{"n_layer": 21, "d_model": 256, "n_head": 2, "n_kv_head": 2, "head_dim": 128, "d_mlp": 1344, "vocab_size": 8192, "activation": "geglu", "norm": "rmsnorm", "norm_place": "peri", "norm_eps": 1e-05, "positions": "rope", "rope_base": 67000.0, "rope_fraction": 1.0, "qk_norm": false, "attn_scale": 0.0884, "bias": "none", "tie_embeddings": true, "parallel_block": false, "extras": ["capped logits"], "init": "uniform", "init_std_qkv": 0.0504, "init_std_o": 0.00777, "init_std_up": 0.0504, "init_std_down": 0.00339, "optimizer": "adamw", "lr": 0.0015, "beta1": 0.95, "beta2": 0.98, "weight_decay": 0.2, "lr_head": 0.0105, "grad_clip": 1.0, "warmup_steps": 236, "schedule": "wsd", "decay_fraction": 0.712, "decay_shape": "linear", "final_lr_fraction": 0.0, "batch_tokens": 65536, "seq_len": 256, "doc_mask": false, "train_tokens": 304900000, "steps": 4653, "dataset": "wikipedia_en"}
MLP neurons of a small language model. Each row is named by its layer, matrix (gate and up: input weights) and neuron, and shows model dimensions 96-191. Each number is 500 + 40 x the weight over its row's rms, rounded and kept within 0 to 999. Numbers have three digits each. A neuron's up and down rows have the sign that makes its largest values positive.
Before each neuron's rows, "fires in" lists the words (lower case) most often at its 100 highest values on Wikipedia text that the model never trained on; "fires on" lists the tokens most often at its 100 highest values on Wikipedia text that the model never trained on. A number after a token or word is its count.

fires in: "to" 46, "was" 11, "is" 4
fires on: " to" 47, " was" 11, " is" 4
L7.gate1170:514412516518501535460503501469580553584503464484475501525419484470486458578516544525483471473542494484520597421509527484468545434548444437511539512523514475526431541488544446507472521461502520526462571515498466464549553463458531589445481503528522495527579554544466503526481513515482469475
L7.up1170:426467542487547480462537477560480515525496568510535454484483566572451515448478462523556483460516533491438491462499446460441538435477458501493466525463454524447483520504554537522503527543533467475584458494440537417404481540520545522455539521605536457491510465428512508459545527495498549473

fires in: "an" 43, "of" 13, "first" 4
fires on: " an" 50, " of" 13, " first" 4
L10.gate359:464513511440486461464502541501495541514473483455482436451479517511511493533518505464553557519445553456492531527477513458510470494497450486412462497510507499526508527582558458535479515533512524546482574531584515455469510416436541539527480530559517417486543412513536551558511524516490504487
L10.up359:563476469470496506511524457438540448530539479515483455470421536555448467494497466541409472540468477478520500521432425454506463473512538436483471542521494476550482474473510542530565534488436480547486549440446510525410518536524431529562461524501465415500449440447525444548486497536500488464

fires in: "and" 79, "before" 9
fires on: " and" 79, " before" 9
L5.gate1119:504512584469462564497510478597544491545542453499548467526540501491445508521436545482487600446520500543518492513560491518400522459536549497559468515535533534501525447561502477520579427520441555565527460519498502521467537494486561463488474509498534534490477486512589527538548525476511463453
L5.up1119:498469583424522518516495475497503593557496461602545534568476515474498405525506497486498449469453563509502534449513515553477436482502583535476564423547421464487464497526563517517473464454572493464450458513559468521554453535558459563519575540499447466470463472464551496516581466472546463512

fires in: "which" 28, "as" 8, "1845" 5, "where" 5, "1872" 4, "but" 4
fires on: " which" 28, "8" 21, "9" 20, " as" 9, " where" 5
L5.gate733:519494535469468565493484541515493530499436516477460529554519438468508475485506512513524523480426478504479521580515460468498421524495421551513460467531403552525490506455488482464547463535478512448523474527504462470551523476481530562503529477565499499454555448584563504506457480496530479505
L5.up733:419473538429458489475451557549537471499475497498443471507571513518447451402450491511494481545507496482501482519439500536470493519487519511480510433516452471494494510469489491449526531522510495487563442514491527548470601488521441469481539480514424493500532436519501441471515483412513513503

fires in: "the" 73, "black" 4, "silver" 4
fires on: " The" 66, "The" 12, "Black" 4, " Silver" 4
L5.gate8:468492489463513572494522455474547464481500487436450480536481513536481421477512463475505505527525517481434459573501528497466459485490467484447519508450491440452537505517473446448597562515510551550444519469545569498463525561455495569433531478551497499458491476617532553494465581548572535484
L5.up8:498476467480481512427613559446518508482461456460446438525505468508510501512499554544569517477420441493511479494537516517579431545445484530589539471586534461449473546439509488536488498514478466423481502506437463540456522526406480472462500533530533530529506515483516528471573489484463474487

fires in: "in" 30, "and" 10, "is" 5, "new" 5, "living" 4
fires on: "In" 26, " and" 10, "ing" 8, "B" 6, " In" 6
L5.gate191:514566493505519511509496476568477508524540472477459487494462554487447501573476468549490487506524560591502551484485445465495578544451527479520535525504482542437449445424487510435547477520466468532514534500477458548450485463525579520521453497524534450451525460549466443503528502507519499555
L5.up191:458478572549541467463580461560479493494476474484553516521547565535475419427467442457493427528497402479510469470510457448494495542500554517529507548542535499511433507531463527569520454532543445452427505529539486550517527499531495468497476438482417546440541529430462446481439526549551432518

fires in: "of" 53
fires on: " of" 53, " Ser" 5, " Fer" 5, " Ter" 5, " Ce" 4
L3.gate833:563461518522438565451493431448572523472554529489476448440555555506560529473443500463462542513457462531466534556461496515501503501438390520514483451506589536495567517501562569522534416526479484492492478522480559435582507447440556553500492502404498470467518438588518470475615489585522557509
L3.up833:518540443541528451524497491480504542468542467468505536498567505635468474487466549441513462485443456486457498501518503571502468534454542529488502490492508546479489557578552553573428544508449409413480493544515508503451565432451593565530497555502445461489538551558547500497477515464513491527

fires in: "a" 66, "an" 24
fires on: " a" 70, " an" 28
L10.gate556:544548508458524529449536464508469478489542458533510441542485562439493516474439549527516583510523498533455490459484556346457502531469468538481443478549460501479474517488604363469474467460490528580508491529546532507522485538486520533477410471459482499502464511518455480524576532557455499501
L10.up556:545584454502420491518502486495486528504558560473496568440494505558467524475503524508494424518543522503495490509496489572453504478543454570513493505478536464441537436523486523515560549568509480399424468506508446458485520498534500516488538539497565467490419425560532517428464524543458529433

fires in: "st" 24, "had" 20, "has" 8
fires on: " St" 49, " had" 20, " Bre" 10, " has" 8
L10.gate489:436457511538476483547484514466486511453497455493543457509467473546480509539561505450506525431532477438455446582452439465487537497493475512463523471408474516574489524476569545446525560441593596455519511521486499502514504515399536514473537500520560470460508490504553486501497537553548522544
L10.up489:545502561506516565474463516480459537477555492487486491434562561441450497465499477462486486462440532489509456494511499460483471484444563460428494477412494516536521473450559488494491511525482565454528527547470489511512514482476557464516430497551522460468501543433482558544557548511456453505

fires in: "in" 59, "gwathmey" 6, "indonesia" 5
fires on: "In" 71, "y" 29
L3.gate73:496428497537493455499532504530497561505535476512547453514570566548418414518442518467493437522524540386455553478556537558473482516534530541507488543508478551569567441484448544484459491516513588512503505460462483502525554483507508577405530562532463538418490522538404490445412541461507547487
L3.up73:553463472562447511495574559478416505487485518500474571462474480493467530499463481541464479573529469535498471421539461450523488568548557487546442503441471493463452533548500497466590488518436464484463489439536546472514477524482443543498467490434454432460533538517528544525511465563483485461

fires in: "as" 30, "at" 15, "algebras" 4, "al" 4
fires on: " as" 36, " at" 18, "ar" 9, "al" 9, "0" 9, "d" 6
L5.gate1116:460534597470518472483545521517519470595511545450434451481434501549521428516557568455471562489484478513527468476476557449477530408530469489505508475484538555481506521432467432473475568511444509443493438508505483544495514574474531614514450501548564479451458449511525495566525485524573494432
L5.up1116:449507544492531516447501406517542464495478522503452505496508430463513460474483536428440501496438519466515536483535507465527460483561522441485534478478519458530530552445443427498541492526500543488528447485558527483548451440506484530474565465532429510489485520512573471479507479461497498471

fires in: "in" 94
fires on: " In" 94, " in" 5
L3.gate368:515530466571549467511487491457512488478521559499609483470460503509465471519535476562497480543533511507460502528516467454463543519545507520542545524437508598527558489510446493428539514529452502494480440502447439565502463497508532462493489491463477496513534546607536479553532541442460505511
L3.up368:472502562512527514467495522519556502549489528434498539497421475470384493397512494512492469515478476498483507495522541446513473429549471442515465528507474588456426485456535516472550512494547517510426494510505541512463430486479436430473499459512460492526521443528533440541557456517504477479

fires in: "after" 53, "before" 21, "while" 8, "when" 6, "been" 4
fires on: " after" 23, " After" 19, " before" 18, "After" 13, " While" 5, " been" 4
L5.gate574:530446535381487525512467449576484470497482452515468540483528475532554459466473524458481566549466429556531488554469484442495471517458464467469488491419436569477422498497504472506495403436476485476622529470505504515495447468588536438580502519537524487543505508463544477489502466468496467502
L5.up574:519560498442479549481498514541424502527419479562528525515496568482447497545546508488541498548489532495440483513512512393529498426516472399531474509482451511515450487553507455436580479469573513446577510560460461423532494507510517553484545480510475475461501460457484448505519470485544493525

fires in: "0" 72, "10" 9, "hands" 4
fires on: "0" 89, " hand" 8
L3.gate1123:475549475510558402529557435484495438470443512471474553562474536515504487439507491474468472527531569432461529510506580454457457536497502510463493526517560463499508499517437513525461457529555487449496548516599522474486512516413466537500511469408538527496508503470560507565549477500513522561
L3.up1123:535532420493458499492486441528441468387459548517520525431538458503564518469519504548506441487446547533520485555524505491551541530539502520546518438526515491459501474422502455488551482506465541445443477585434544451521579466515530499524458490548434503504483481488492505522485524486477496515

fires in: "in" 35, "of" 18, "through" 11, "near" 10, "to" 10
fires on: " in" 35, " of" 18, " through" 11, " near" 10, " to" 10
L10.gate553:454577536513469469454483533508565496434495503499512478476512513505461494514474535501475494458526534518445566492574455407469579475551452487473532504452464444507443480481464455461495437448435483441520451478542500438560503512567547461490519564510478491521541539542481511518466522423503529483
L10.up553:504526491525480542507455486554489535503539446469504499425482548502464502450431508455495474491547511516555481421463579457395509456553460416442533446541538528537456519500545499524489466449543470541531506506498445487423426473482545525441492455549525463512490510504515560440475527481408545470

fires in: "on" 35, "at" 14, "sales" 5
fires on: " On" 16, "On" 13, " At" 10, "es" 8, " on" 7, "er" 6
L5.gate832:571521550479449542439522472488537535505510507430450474526496510448510498538524502544531565477515458530474466463569450491448453531480582450495453486409484556457377528527493408506481513581525478537526499484506489478551497471515489513514522507426441485533662487516552549555511507463442533432
L5.up832:550514498509520474579478487432441520491484550450458481528446592522485475564487478480517523447507526571450552526438499512516515469427461451495522441469448490579528476528467519539528497518490517481525496544557444485514456550535495547555479501506477404409531508458482476495515523484550498513

fires in: "was" 27, "is" 23, "being" 6, "were" 4
fires on: " was" 27, " is" 23, " being" 6, " were" 4
L10.gate381:427485505457438507496481501462508535564545507531573462468476445507518630490555468497578561488534523475482465461450477444568443511533499496504406505513539464547427424492519420545515508520520495488481491505521501493521503510487498543548458452494539444526463564492440428511487454479515486566
L10.up381:534538478494580469562500531498574503538510489515464514420506535536490553535546509451515543513467463515542476479526496496438550441477553549519597475520512496514562511510533542462502565521438557448447534447433508563520517487481543470466573524523469511492482484582458462479489632546481468464

fires in: "in" 20, "around" 10, "his" 10, "on" 10, "to" 7, "into" 5
fires on: " in" 20, " around" 10, " his" 10, " on" 10, " to" 8, " kn" 8
L3.gate784:558534478563440534469491480562428498574586537492541551461408500557526463428562525459521529514500465584536479480487512461499557414501522497460537491505438548509503570491486495527457514446552510528499503580502484479544509492428587559464481449602506496489575555574499507538468484453515487502
L3.up784:440533520577502519559462486514534515579504482505507498483524554526522482460469446546507465485434504499541488526458498495536421555446472507536478506444488421500498483479426512491601440566501461516537550514500498438510479466527549495498511532554480480475496468559513518539487490484519574431

fires in: "of" 65, "at" 4
fires on: " of" 65, " perform" 4, " at" 4
L10.gate730:484451528492479398475506556478403506486507563536439493423442519516462516408481520512503520474502489506458512533437532476493477516552511519450578489467499474551450552555568534549523499456501553473534466539444452465540516418539562517530449470523534454506513502420479542469580500534464520477
L10.up730:470584552521568470499550502524484472523429572396494561504503478533529560442449543414494479568503498425538584467496532543523528536540531514487570554484496575538508531539473510457507546475452503453482460436463514436441535506500477531485473454516416474494515518548535505545485524426568546506

fires in: "of" 52, "in" 45
fires on: " of" 52, " in" 47
L3.gate922:515578445501513523551463476488468500504503541546552445519466555517474478509510533503552487467538475515487495558550539433485549500469532455553462558577505501531484469501453500429515549540502507529424490487562510536553484431544567478534481493505496454509526489554486493540503505396434505497
L3.up922:494443495533530468524486506471499519566467498485530522464445470549512440540464525513503443565509545505468522535524543497464481574531410492557496555481512513495547510547522622571540457539504490531471481525442559456525459466514462408475511435547483497441520495589527564571479491548524472469

fires in: "an" 59, "animator" 10, "gomez" 5
fires on: " an" 77, "me" 5
L5.gate94:521493469545535577471437524449486512531472431464437455507502433437517528461385575475517516501505448545500539452512576434469495507539493484506487507559491521502476485465550551533525487539447533459472490486460460497519402573501498529460486499427527475551445545559510501522530514542501519514
L5.up94:511449475424457553549522467571445523502507447545498513516543482460495457495532579480427414536528518566455478514416500464527566508505559512494534467485496514504544507461553477515502514502550449518554475492496439521490436551471447505543516549450462527524448447505520448539437480495554534483

fires in: "after" 40, "following" 5, "2012" 5
fires on: " after" 24, "2" 19, "ing" 17, " After" 9, "After" 8
L5.gate863:521508577432485510526472507528469526485542484499468492511537482567573433458500456432462512621476477520447566573556461484428452489452460470545542513424482492509447486501532529509525505487524564480538543478461476530547468481465535509446476484398511444497528463463519505544505494499480401431
L5.up863:504462491496454501508535504518475442548543452591482501569546519528505506605531538596420545473527553600517494516514475568535537517546534497486591529461429428514536512455530461466420552499453496456537524492456457533455591512558529485508498561516453519481531530484458546506527575553476518559

fires in: "the" 100
fires on: " the" 100
L3.gate353:532463498441463527510512491427506481474434501507527621496542587537424517487421547486463521504472508542488459449541551507541450429531420555429497498548550508529593522501500492484451582482488493512525517439549476458517484475471484479429521549413518558457449566454502506522516465505489452570
L3.up353:457512525471526495461517515562545466520534459499532496447445573464550556419525515540478507458475462534558500534513470510475522595510618518557518478482577490463490438431538479533441469455450512450418482481528547598505480486502492465485496504497448460482425512516446434510435561474499616562

fires in: "the" 44, "2002" 8, "2013" 4, "2010" 4
fires on: "The" 44, "1" 32, "2" 16, "M" 8
L3.gate1312:570490469552589496527526427460524441492517568430514481524538482540458540516505478493487556540479505493539555478523546482494456584466470504484503445507492469484412532540457517504546599512435550447460596552465469532459437450461594459493498501492547443437470526485447445436572470429476478485
L3.up1312:553521466516554546538478552516497540515517484526500492523473511483502506461523487542490544483441546504474489483487507480543522518526490487472517525403509483467439480505526601500505576493526441484472477483437487541484493544486553474508507548510463452547526528505531549457514496500557527524

fires in: "2012" 18, "2002" 13, "1992" 12, "2011" 10, "2022" 8, "1982" 8
fires on: "2" 73, "1" 20
L5.gate86:476499581523489516426510477527453475498481538472448511534518473514470447483578552513498507515436499523454535469470503494538578523457472565493509535475471452468572547558483495511475517518453457491545508514481494486458514578515518534481561496475495487529492540434443508506532460453586534433
L5.up86:550538438500425404507461522477493541501468547495534471526537441550578524558479447581523526549502515482518536527456432532533468496565451504502560467462555493581510473525470500462463557519477460480544533460492568512524525487477558522522480513484480436554523506498482508445472495512522519540

fires in: "is" 59, "was" 29, "are" 4, "has" 4
fires on: " is" 60, " was" 29, " are" 4, " has" 4
L7.gate640:507485502455420544391556578509493544525464446468515507495466553506437576515538475522471505588515520494466535430575457464509460508526537484540435493448562498490495498505519476505527438478563524545476554400416463425472507426505536468456557468546535476495451454473528503446459451458494494494
L7.up640:458486470509485528486541510505564430506546544500541503503453520526550497542522476530543480432475450529462441480534504448469532420488478490482519551471531557548491512447589441506491498482476520492544487551523484526471519528526602526508531489488501510499559488484543537448446523563460530505

fires in: "in" 63, "on" 34
fires on: " In" 65, " On" 18, "On" 16
L5.gate882:530482545520486485510472503577471455562508442427515509509517488484486508459483538560518481532501464469448454541544519492461471449511510479473535539450424573516459492498506544526464475479595484534530469405516497460445493427561488483476539505504529505529435499478565461529571481571540479432
L5.up882:542541503489554622511479557430511551544481516458496558487466485492525411498485485500490471469456540466433515506498476508558494496534490510440502450476492510510507487472523460469495519492511571514540445515588424465547488482501503550454487448498492551480528452492571472511558484467568464475

fires in: "the" 92
fires on: " the" 90
L10.gate456:519443469525461518472474529425489538530494578529506457481527515506495499499430595551492496542447456459415448456429448438475420506582426499441494517530491524481456476527520485504563519533494545557488611512505505472490455492455433501482405505500506557472462444517524544566540469471519494445
L10.up456:522525541499506407455428495473494486444532517457551469460495509508551538468511491503473557522482511431534491513524432454506512466542465540446537493549485520508477551483559439493450502481466550492458537519509469424482538428490588501517554509449459460499523502508413430559509487510472468547

fires in: "when" 40, "after" 17, "before" 14, "if" 10, "while" 4
fires on: " when" 32, " before" 14, " after" 11, " if" 9, " When" 8, " After" 4
L10.gate520:508521546493461474502472522479468478519597484500540466506507506533490504575522463525501562484491563505516534511524506524450533460473472459538446453387515455515487556489490546486492467545488563503546391454507515546550505445460513424481548538522495531508557489559584531568542499544487502455
L10.up520:524479534404488466542472502460497534485463474434542499478534543551557534571493510447487545435493560472533558490456538546432587507490542537536485473528551478479543540454531527464537555437508517475498522496490509469556545477561521515410539495483608512495525520485479555481515466504455571505

fires in: "where" 23, "after" 19, "when" 15, "before" 6, "once" 5, "if" 4
fires on: " where" 23, " after" 11, " After" 10, " When" 8, " when" 6, " before" 6
L7.gate846:475594530474506563580495533481421468504508398522554503450510491504531438504470426421572526485549500517431494518506512561505491447576513547566512489567535494480440502448560517480492549437497482543547494555523475494549481509478519564536414480527494489561494462448530492508507462476524478486
L7.up846:595515488489472474622540492499514511523490468515549446526453561466481463475477473498467524490575465566454551561476481554420474549535547519556584497449455486542502470474498498543554541492600525534526507492511456522502489506446535552514420489487433500485536492478534468472465527546566546440

fires in: "an" 54, "animator" 9
fires on: " an" 74, " An" 23
L10.gate62:498534519439580498472527538486482520555486476496478419558461474512496569489511550507502480480418551458463519511492450493442494480538520490457466489415484477484460432498549481569504473524487473406490503475500470547570493503511437512492481491519480425488386473525520481521547443488477488503
L10.up62:489508410519462439443492450489515430508543417476457501460480468524474455529527575480468480503524525529489520443459492462486518466518551489516496469473493489511558525522495431511467538541515463504442490496464568486538445521455441514450551487446507456508505524377507473490509502532455508535

fires in: "an" 51, "anesthetists" 4, "anesthetic" 4, "july" 4
fires on: " an" 65, " An" 19, "An" 6, " July" 4
L10.gate763:448541508458505472540457572555521459489466528489554472546408446503397487515471492485523546535464520530519486482512533521467436476484492485449488501407425505583461537483496496531459497544513584511529447500510508496517480467486469566508482502542493433416415498492596466519545498517450515540
L10.up763:527496417501509446466541602447495522473422411457487498526448512489473498533455482469482502455511501473530552504496468485497521528500566495465565421547511412499524495552468483511507559539425489504503428539489543486459543446461550487437545555450523481466530489517493473471466516516459478426

fires in: "at" 17, "10" 13, "in" 13, "from" 5, "100" 4, "the" 4
fires on: "0" 27, " at" 17, " in" 13, " from" 5, "1" 5
L5.gate616:488526454488429462506482534515496406550508553514442481511488430532491439492544513433456547475457453442462485486509543452520504452482499559504457547477436497549503560447502452582498508531505464540511474551526530485583558524416560485438473538523486452495457507548527500453505447524509537476
L5.up616:537503491541452540500462460520479509519483512473502506468518529549458583472514424502489435499464574493519507488534438390532434508506549457506571463459491473487519442497560466516449534508443515535494523483514510451483551473432445517516481455574482569494494494494572456514519443454467425463

fires in: "who" 23, "which" 18, "5" 11, "2" 4
fires on: " who" 23, "5" 20, " which" 18, "3" 9, "2" 8, "0" 5
L7.gate675:547500578417503532527513587496529420514507461471501464441519455403478509489527469521524480543514585562459489450458490447461508539480514431446443529486537512507430548523469438465541499453483556520534488458473469413442453524466510534482494541510512423537490570434468526455533472512502579483
L7.up675:455574484482444526535536512506518475483501495455423543495542512445474579483534508590434448509466597557468526517492515468511545499547484534484453534504464505501466539521482461463512492478486462467490483539514525502522487521524464431503453497481429550476475487501462533518557502497560542582

fires in: "in" 16, "to" 15, "as" 15, "for" 8, "on" 7
fires on: " as" 17, " in" 16, " to" 16, " for" 10, " on" 7
L7.gate1047:514483520560542516554553525487526475545550469496524511422504450481507539483541468505592524455452429480525466515522547503451501458478494493505499557496556475490452530513545471521583542471483517520514481531564485509465451498460561557480511454562517484531550500450565461512499490562426463489
L7.up1047:466473525506530599469480477539523595471457509475542516527477562500487537533504467536460488519479453515509537511536407446532527440449470447472467471457463534430507470427502433547478486443445518455473490441465503440483511546480504512508518535553469547544488422498516503505525600561470471483

fires in: "was" 38, "were" 22, "be" 17, "to" 8, "are" 5
fires on: " was" 38, " were" 22, " be" 17, " to" 8, " are" 5, "s" 4
L10.gate1042:478578534465517451493531495482481436575548457542546507438453502469502503496491482466544478488504518508528551569496548520475416455519496445481469606493528527442563532459519483478516541560586545484418502536526450543467458524513485527537494492525542460435465528501518448467522472471515520480
L10.up1042:474541597385455475429504538480497543446508544505464481504482527512440496505460503524467521530553498513518527505605517484515492515478540487502523478488524530428522573517566477455493519474556525440599516480543475508480463486513516491465553489565458477544541469604533490516519546495491504433

fires in: "in" 34, "to" 20, "lives" 7, "weiss" 5
fires on: " in" 34, "s" 21, " to" 20, "ation" 8
L5.gate392:532456532535462513465458543513531563488535490458571416466478482519508449603562522516557512467490430587449475491530479406408427430452559480434503501481533494476542483526507499505520469510518578507514530479514494472536445436478559460458477455582531459524506495546548525480502559452455520504
L5.up392:556406502463559482520463499508565538457552478494543505468436504517419483453541525492378508545476447462551451512529438457564459546517502526446470561519481511526489491450509456516506485535550464486512518522455474502474529482544508531517523435536555558459574497438477476422524543471506509459

fires in: "10" 27, "12" 21, "11" 16, "102" 5, "100" 5
fires on: "0" 48, "2" 25, "1" 23, "3" 4
L5.gate1047:454531497478512497532511543479493429538450532505547512408528525491544507539533488502583437552486554480481544461514530535473551457503518523486451560534447550474429522544498515520497519485419490512513474461543521483475525544564549493478490520507586500544470540497483533536533489520455459547
L5.up1047:536475473453489559522469594477576477489444569497517545424410483458517512443511545548523532457475483515523459508526499511476478479558447574478505443441535539553521505529486470492560485505462568533526507527541568477507574487540493540491480495487504477474615499499561571492555507455537540495

fires in: "of" 77, "among" 5
fires on: " of" 77, "0" 9
L5.gate891:483483482480500526537450534557542487521455506515535414504522520442504551516558385494552584551433473512557539476480489539463449447491444511536555532555511492554528511472504484557439547519460502545569504455469546516471473483564593559484512508513551553536550568451493520518535458564473479482
L5.up891:505571485540458461529411444476474472538517495586472496464541418499552483454546512544518439500499480506469540445521471491527444502469505470478545523507435514515501481528497440521519556472539488473482470481538531505459498496477427538501509513573466472582575474504487485518513471490480511438

fires in: "have" 25, "with" 11, "an" 10, "place" 9, "to" 5, "adapted" 5
fires on: " have" 25, " with" 11, " an" 10, " place" 9, "ed" 7
L5.gate926:454490490564483465443547425485504459543490511461490450475566408496489516490462508469444463450451461550432435547484477520569492419538525417424499514467551484485463524496440509441474513549465458547504449510494458478491464519462424556522557508482531482501454573435505431440461523547472496491
L5.up926:552486452493514554432497518458480466441483481491561486491440490502487484497516432576468437459515543534556515497426504479550434448474536447510485496548482505488482499484542454495524481476544448472424545528476468484457514473535539479545478418496482471506433554493465519509430537456435562513

fires in: "in" 44, "as" 6, "during" 5, "because" 5, "since" 4, "at" 4
fires on: "In" 47, "To" 6, "Dur" 5, "Because" 5, "At" 4
L5.gate1179:537467593504566453498512496517481511546471481447526512505540540532535424516512538551565510563526483447420535455502499545476472489544530485422458531422509521449471549532518514522549548476457428516541488520483434463534529530519514538503527506477463536551493543465545459531500524534564468454
L5.up1179:555482525519451494494573545478414538492484511511515486510439574510466498511485479553496474534497493478400513542511474431507512475540447536506495548564481455575536543456484514460501526513544415535541550487547527509518488481410534468495506456560528474486490554437526470584520567518485515452

fires in: "of" 32, "these" 13, "2000" 7, "2009" 4, "2003" 4, "2024" 4
fires on: " of" 32, "0" 30, "2" 13, " these" 10
L10.gate531:609471569511518527472505557463467483564543490536444456477498490470501457543558455421485538487462456486500520466469497485573450521493441466483521514470573525465448498518445514512455524385500570509468570454461406463502474450480531540560452523455485452577521532453551533500532449470524566468
L10.up531:481532531480484422490440480536510499469531516507496510464500564476469458535527456458459503555469541532511575537439437573529511565452461497450529486481472471511496466470428471441488524502474477487529569559529455516515574552458518496467414520503463486483555489475540518513457505466420515518

fires in: "one" 63, "another" 8, "every" 5, "an" 5
fires on: " one" 57, " another" 8, " every" 7, " One" 5, " an" 5
L10.gate799:494556507518507588463529523571462467579516474524577426546457489506457482480499581461543587426540569563509536514493517487524452489478503565458420543503475577597533500451562519525447438427562550483471501459529477453428413490449478466467473492457511488511509499472483571442474519456477520517
L10.up799:533562520501511574423489472548547610543511509576540505518474407516502402502546514495491485484433530463479515506502560506494487497472493481550491485461470524496505543446470492544445471394535464454494424478554384526508508472477485496523522566513552548490515532482445479485481456542494555512

fires in: "was" 61, "is" 26, "became" 5, "as" 5
fires on: " was" 61, " is" 26, " became" 5, " as" 5
L10.gate1336:509461578507540506485534481440465503488478473494547504450542475535542550563503455511557562518482513427479445511454528486450510487521478553502461504490590453414524578438492519468435459469477551524501501517483505473514445482544504526539502529482466458531413466551510486500432435506474586464
L10.up1336:528543516507489562459496528483522510523520416508493466446467531445439470453499490522565546575448488558496537483535515527521495388607487474467514516501471487546466520499564445488557499514464537510471531462398509492587501559508538467502550464495571478473491510490572586436506495530498486458

fires in: "also" 37, "period" 9, "to" 7, "1998" 4
fires on: " also" 37, " period" 9, "era" 9, "N" 7, " to" 7, "1" 5
L5.gate167:520432473541565562437484537503483503470539535507522408436513501440494567528532497433519521558454470535420397470414489442585496456521528514486505500508579492451491490454485504485496452532525514536609486500533476558441526511454473545563538508509527514491549495460500558469515478567505473447
L5.up167:534469544507534542445480473517546556473457499457493518490442507464511521518467520469474459492494543428468461516536528566530526548471514568506429527472459484466445446499564529427525493475545531415462504546510477515466526485560461485460469460493551508551492441503447478455399493559535509474

fires in: "1" 29, "10" 8, "15" 7, "13" 5, "14" 4, "11" 4
fires on: "1" 100
L5.gate1242:478543535438501504535484457502555525575512416550455546578575533532443497523476494461490453572495467484502434539463488517495501413495407527440536530455497417512547437462469474543441496510483542503477528556492502438465442485510499562539441540500496468558463473456547460486580524508513467570
L5.up1242:546533539469470555516470497524492562481435443499461504439473466509521548535492478447533549483508520469526471491544539502481491499491584544454578482522521561460557452430515434555452482569606532527418489506563403459456555519421435473504486535469454485506543470469443595460543491470544442536

fires in: "12" 35, "11" 11, "10" 8, "13" 5
fires on: "2" 47, "1" 26, "0" 18, "3" 7
L5.gate1205:519556509463514451453488497544506450512452551603564418526549439462484481429499512476517469472508545508428556496463474507492511499503487552475441526554507461499531528540466451470534523507480539538534508463531492513467475506611528417498520562528484509425533513475514525456532422546447518510
L5.up1205:555519487455514530587432538548556486500505454497474556562520513510498438460479571512563466480496555490447531482461485513470548513538519534550524484463537535446466430428573482485537463563459532445474518474446585519457590495589504473478438457510522533418540514513437469498544433487458591467

fires in: "of" 96
fires on: " of" 97
L5.gate372:499441451521465475505562542546514486427498564459476484430517448481492528471514455474515507547410462490528495566487470544510447492499492508469520470539450414462512487554488504542465474496482513517483516530463472460510548425502592448525457500544523511518492519403509568463468545575456472501
L5.up372:510566543545470534456540495545581502474499503507517505482429441498483453487479462497514414544493509517552467469477480468538574455476457461441504534478513408471531497465456501560434527435533546512493530544483507476529492533561501476496472479529554458531501417558550478529615529475487553513